From a checkpoint of a small transformer trained on Wikipedia.
Size: 9 layers, width 192, 2 heads of 96, MLP 768 quick GELU, vocabulary 8192, 7.13M parameters.
Architecture: LayerNorm before each block, rotary positions.
Training: a variant of Muon for these matrices, 175M tokens, 9208 steps.
MLP neurons of a small language model. Each row is named by its layer, matrix (down: output weights) and neuron, and shows model dimensions 0-63. Each number is 200 + 30 x the weight over its row's rms, rounded and kept within 0 to 999.
A block is one neuron, or neurons of one layer that tend to fire together. After each block is what it responds to, as a language model described it from the Wikipedia text at the highest values.

L6.down103,292,190,174,246,162,203,179,215,187,194,221,189,232,221,278,194,195,240,206,228,182,174,195,226,243,197,247,194,125,189,202,223,204,214,252,133,195,186,150,172,193,204,143,251,202,140,237,241,188,191,209,198,252,201,162,159,166,194,195,201,232,129,200,171
L6.down107,295,159,192,222,172,220,228,184,173,181,206,201,158,222,268,174,210,223,201,203,189,226,183,201,258,203,243,186,157,225,218,239,212,187,164,236,199,250,198,205,196,173,187,197,234,151,139,197,239,190,192,139,194,230,216,196,182,182,160,192,172,184,220,213
L6.down412,230,223,190,201,207,189,177,183,143,220,215,208,235,173,193,158,178,218,236,182,207,202,222,239,155,211,254,185,165,191,203,227,204,189,251,237,242,228,125,237,182,214,188,222,279,206,218,188,230,210,202,223,206,196,185,190,203,175,185,185,201,170,209,150
L6.down738,209,187,171,201,189,210,118,176,180,202,247,152,236,217,210,216,206,202,171,167,193,217,169,199,194,196,171,212,152,222,168,239,194,209,197,227,217,202,185,211,173,194,223,235,203,210,182,157,215,198,279,212,198,275,231,189,184,183,194,221,238,177,195,189
Main verb after subject

L6.down290,158,206,195,234,215,221,226,203,177,208,149,206,193,209,188,197,143,200,220,212,188,226,201,133,217,248,199,198,181,245,226,208,202,221,225,167,174,214,194,177,231,226,207,166,222,194,150,155,200,178,223,185,192,136,223,188,212,204,206,192,148,193,198,161
L6.down385,216,188,146,257,195,271,192,214,241,197,193,177,182,172,205,168,224,209,187,187,218,256,218,238,235,244,214,177,198,236,239,195,217,189,184,230,248,214,207,202,215,218,193,133,199,205,201,181,239,215,197,214,196,199,224,223,207,212,182,225,155,221,162,158
L6.down602,220,248,224,214,191,162,190,249,191,208,226,202,152,152,227,199,220,202,231,225,230,252,141,205,234,204,220,169,200,213,252,162,253,230,193,233,207,145,199,216,135,185,184,204,211,158,217,157,183,179,184,223,216,224,196,208,234,183,183,189,205,178,182,157
L6.down726,185,210,195,206,237,177,252,154,214,234,156,200,228,233,204,141,206,178,233,209,151,198,197,210,202,142,240,172,229,228,186,127,221,198,191,194,226,216,240,221,231,229,169,177,170,220,193,211,177,259,212,160,197,255,229,214,198,197,174,202,155,196,195,255
Comma after introductory phrase

L5.down192,167,179,147,218,211,163,179,206,172,211,186,217,181,178,281,206,225,216,180,221,214,144,198,199,219,240,232,164,222,222,220,191,209,165,225,208,239,176,209,201,220,231,217,196,190,243,170,237,207,233,264,216,175,194,251,200,238,173,186,208,192,165,216,201
L5.down250,156,181,201,175,182,184,201,222,218,188,193,216,194,174,202,183,264,204,220,238,203,220,263,207,224,212,202,218,242,201,183,197,165,171,186,155,226,236,211,147,179,236,190,182,247,237,193,173,212,196,197,212,170,145,219,249,237,152,185,177,208,154,211,260
L5.down320,246,195,204,214,216,210,203,214,200,173,116,175,190,195,203,207,169,161,234,274,244,224,212,169,165,163,207,220,188,188,202,216,205,189,167,244,220,228,172,188,197,184,149,223,180,206,235,187,145,201,207,218,204,156,259,235,196,257,176,179,257,148,211,244
L5.down355,170,237,165,193,162,303,149,196,207,171,230,218,199,219,212,235,189,238,202,187,228,201,178,156,221,216,182,234,271,188,162,197,203,203,205,205,203,192,223,186,179,217,162,156,135,182,183,236,217,216,198,164,162,139,213,195,274,209,205,204,232,241,196,200
L5.down361,207,233,254,253,192,205,214,222,205,246,207,223,261,236,165,212,225,174,244,202,170,246,228,201,243,153,225,179,228,198,198,160,187,173,176,199,194,170,197,234,154,238,158,207,170,208,197,250,224,186,190,181,169,163,214,171,104,186,168,240,234,184,222,161
L5.down377,167,205,213,157,168,170,197,195,194,199,212,136,182,198,223,218,204,191,217,202,251,196,221,214,213,211,217,195,224,192,238,171,181,180,195,236,150,212,159,165,154,150,249,163,189,220,140,228,186,188,225,200,210,181,169,209,247,143,188,191,198,181,184,199
L5.down398,261,230,184,157,202,257,252,214,181,215,164,233,187,157,195,192,193,124,212,184,165,176,234,251,199,170,212,235,222,172,153,182,175,140,203,221,209,208,233,183,136,232,186,206,192,166,215,206,181,235,177,173,152,188,147,222,212,189,184,190,151,160,233,228
L5.down454,129,161,244,223,214,196,191,205,208,193,211,186,217,177,252,173,241,238,222,185,176,226,187,131,141,192,215,192,171,221,235,255,168,233,235,174,190,196,179,236,172,191,190,170,247,177,211,207,201,194,238,105,202,174,199,215,191,232,180,177,192,256,220,214
L5.down466,110,187,173,171,247,247,226,182,183,201,168,220,152,186,185,212,229,223,193,208,232,195,211,203,201,177,156,215,200,199,181,224,148,206,247,206,226,212,175,198,158,160,213,163,220,181,168,175,222,187,201,238,239,240,267,221,213,184,189,251,184,207,212,219
L5.down478,220,231,227,204,210,148,193,211,173,221,220,253,153,178,157,183,259,250,236,183,208,223,162,176,225,229,214,180,118,207,193,184,203,208,230,185,193,238,221,192,174,288,132,176,181,206,250,245,187,195,202,150,205,136,169,249,227,219,215,204,236,219,212,171
L5.down549,241,160,214,212,222,245,215,205,203,190,227,161,220,202,201,186,220,201,180,217,177,198,216,282,140,252,190,241,211,200,208,179,257,215,179,148,242,219,198,211,176,199,231,206,197,163,176,208,174,208,169,244,189,261,219,198,190,231,179,250,212,235,206,217
L5.down551,182,177,206,203,227,219,199,199,204,163,172,204,242,205,229,170,205,162,172,183,217,210,172,195,250,133,190,200,188,171,250,166,199,172,221,233,199,237,203,214,214,175,170,117,187,157,228,125,220,212,232,214,212,271,167,188,242,188,195,186,188,219,250,216
L5.down590,141,217,259,146,197,172,186,167,235,171,170,181,201,189,215,157,210,174,151,230,229,220,170,220,189,178,188,190,232,142,210,159,205,190,212,167,213,234,190,207,227,226,166,245,221,244,213,219,187,183,177,150,153,185,237,171,181,218,217,180,217,245,237,184
L5.down757,222,225,191,239,228,236,242,192,236,229,218,149,185,216,217,231,149,203,228,190,243,217,161,134,231,154,196,192,245,202,172,218,211,239,177,228,221,198,183,234,189,212,214,173,210,204,195,186,205,263,201,199,175,210,254,225,252,206,205,225,194,159,217,284
L5.down764,273,190,172,235,170,223,220,187,235,251,162,186,185,188,183,226,187,229,207,224,194,185,188,252,219,212,199,225,194,196,189,211,120,225,163,144,190,143,200,223,200,177,187,215,168,181,215,174,213,165,164,192,175,214,268,250,246,226,193,197,206,205,228,194
L5.down767,219,255,191,211,201,213,212,225,176,188,152,198,223,248,179,234,200,217,113,231,156,232,127,170,192,205,224,192,210,243,222,221,212,179,180,225,147,253,236,189,226,156,218,249,193,202,181,169,160,209,169,202,144,256,203,181,264,219,165,242,222,167,224,222
Punctuation before quotations

L5.down79,217,247,153,238,202,166,220,162,228,194,204,237,185,172,256,209,210,228,236,203,230,300,193,185,209,168,202,190,248,183,178,192,220,233,223,191,230,183,181,204,130,200,134,150,221,221,253,169,208,180,223,194,203,191,164,204,198,207,164,236,122,203,247,184
L5.down104,173,255,212,185,213,248,196,222,196,189,252,227,198,159,191,187,122,230,180,158,240,211,154,204,209,152,214,232,234,289,215,234,187,199,215,205,200,202,170,155,178,208,180,207,160,191,258,202,205,262,232,176,217,182,179,199,207,134,230,175,210,203,219,193
L5.down234,243,268,165,239,222,191,238,203,216,183,144,176,215,183,251,229,178,219,247,203,198,188,169,267,249,193,197,226,208,175,166,178,186,193,146,215,167,136,270,177,233,176,185,156,207,236,223,233,211,217,182,222,119,202,184,196,185,212,188,155,183,162,225,184
L5.down257,248,159,173,215,161,166,158,165,234,185,221,227,140,258,205,252,162,170,209,239,171,193,170,172,142,250,178,223,157,234,163,194,156,246,161,191,179,200,212,223,195,223,274,217,174,201,216,227,193,191,273,169,228,192,186,243,194,194,254,217,196,168,180,197
L5.down282,194,257,183,187,205,236,240,204,213,193,226,178,184,153,231,158,203,185,211,158,210,171,178,190,155,152,216,196,216,147,161,198,213,154,219,180,201,219,194,149,150,157,132,191,183,215,201,208,192,237,226,252,220,202,211,217,202,223,198,137,195,220,199,207
L5.down348,219,184,222,146,181,204,182,215,255,190,216,205,162,198,175,192,244,212,252,211,147,232,230,223,193,234,187,195,209,192,181,182,216,160,164,216,190,146,201,199,183,221,184,205,153,212,237,211,156,191,197,212,200,225,222,207,187,196,219,238,227,208,185,226
L5.down363,178,224,217,228,232,188,128,196,214,257,172,181,225,155,190,184,212,206,179,150,237,195,200,199,172,187,217,210,236,220,180,260,176,216,241,239,202,186,169,190,174,206,161,231,180,242,247,204,217,159,189,227,235,178,221,180,215,220,226,196,214,239,196,145
L5.down393,234,199,250,193,175,170,173,192,197,194,188,235,239,173,197,172,230,224,221,222,243,209,220,202,212,217,157,228,176,200,192,199,191,166,170,215,209,203,181,182,222,275,133,205,192,191,126,212,214,191,218,220,185,162,237,206,260,163,238,227,233,216,159,176
L5.down468,162,201,196,183,237,256,218,195,179,183,219,230,141,240,279,209,217,186,240,244,194,189,161,203,193,214,192,183,200,108,126,162,189,210,227,186,180,204,229,184,262,213,167,178,179,178,211,178,167,164,196,139,193,154,207,210,226,220,168,138,228,203,185,177
L5.down497,142,204,170,179,207,162,187,157,194,140,225,209,131,201,201,202,175,174,196,199,243,219,162,231,220,203,135,187,194,203,194,222,173,235,183,242,152,185,209,186,207,223,159,230,133,202,178,203,132,164,201,191,171,151,195,190,201,212,211,182,170,222,203,166
L5.down513,200,208,232,149,215,190,194,149,173,189,244,166,204,181,150,164,296,234,207,185,202,218,177,188,154,193,210,238,193,197,191,168,222,221,209,261,167,215,183,204,223,247,244,211,247,161,164,180,201,201,199,253,228,289,232,211,188,174,205,190,243,237,179,231
L5.down530,263,187,171,211,217,198,216,209,160,184,217,221,188,153,203,170,192,241,201,161,204,231,183,220,242,206,247,223,201,211,196,245,245,201,164,211,254,224,188,196,220,211,207,218,233,241,161,192,245,168,198,169,208,227,179,165,208,185,194,188,201,229,196,156
L5.down537,238,226,153,219,199,187,169,159,183,195,174,237,198,184,232,137,254,212,188,165,245,199,157,148,242,167,248,192,201,198,186,201,135,182,180,202,279,172,216,200,215,190,162,170,220,256,154,208,212,192,177,177,200,177,225,158,181,222,206,211,169,166,235,186
L5.down561,281,211,188,149,230,254,237,216,256,179,180,183,181,258,252,238,190,195,210,198,193,174,175,200,190,241,224,221,236,253,184,192,198,212,161,258,177,130,183,202,231,130,246,237,160,178,243,202,166,229,185,269,163,229,190,249,199,203,204,213,139,147,175,260
L5.down583,245,280,209,192,178,213,225,237,179,240,230,179,184,155,183,199,221,221,176,225,212,208,231,248,178,235,197,192,194,200,161,202,175,165,186,233,223,218,182,265,176,198,173,212,241,193,186,220,207,208,197,224,248,165,213,177,191,173,226,205,215,197,198,138
L5.down711,209,172,201,199,133,198,175,237,233,196,228,201,208,149,191,199,149,204,225,203,192,214,239,212,176,166,167,148,247,207,182,181,169,246,163,205,201,195,184,215,230,220,213,185,227,242,213,203,165,243,170,223,181,223,186,237,187,211,156,244,207,187,174,236
Verb-ending word pieces

L4.down414,200,249,187,216,200,209,153,215,141,226,185,264,181,198,213,147,215,251,162,258,211,227,226,210,222,225,200,152,178,182,192,234,199,186,167,197,253,208,222,194,213,137,161,167,209,266,220,164,182,174,225,213,177,182,224,265,210,234,209,207,193,167,215,178
Clause-boundary commas

L4.down29,250,194,146,199,238,169,164,221,194,185,203,193,181,154,191,204,209,207,173,193,222,235,202,193,248,182,205,180,182,203,203,240,239,216,162,188,302,188,212,204,224,166,189,215,236,222,176,200,241,200,189,243,207,257,201,243,197,199,196,191,205,238,183,190
Verb awaiting its object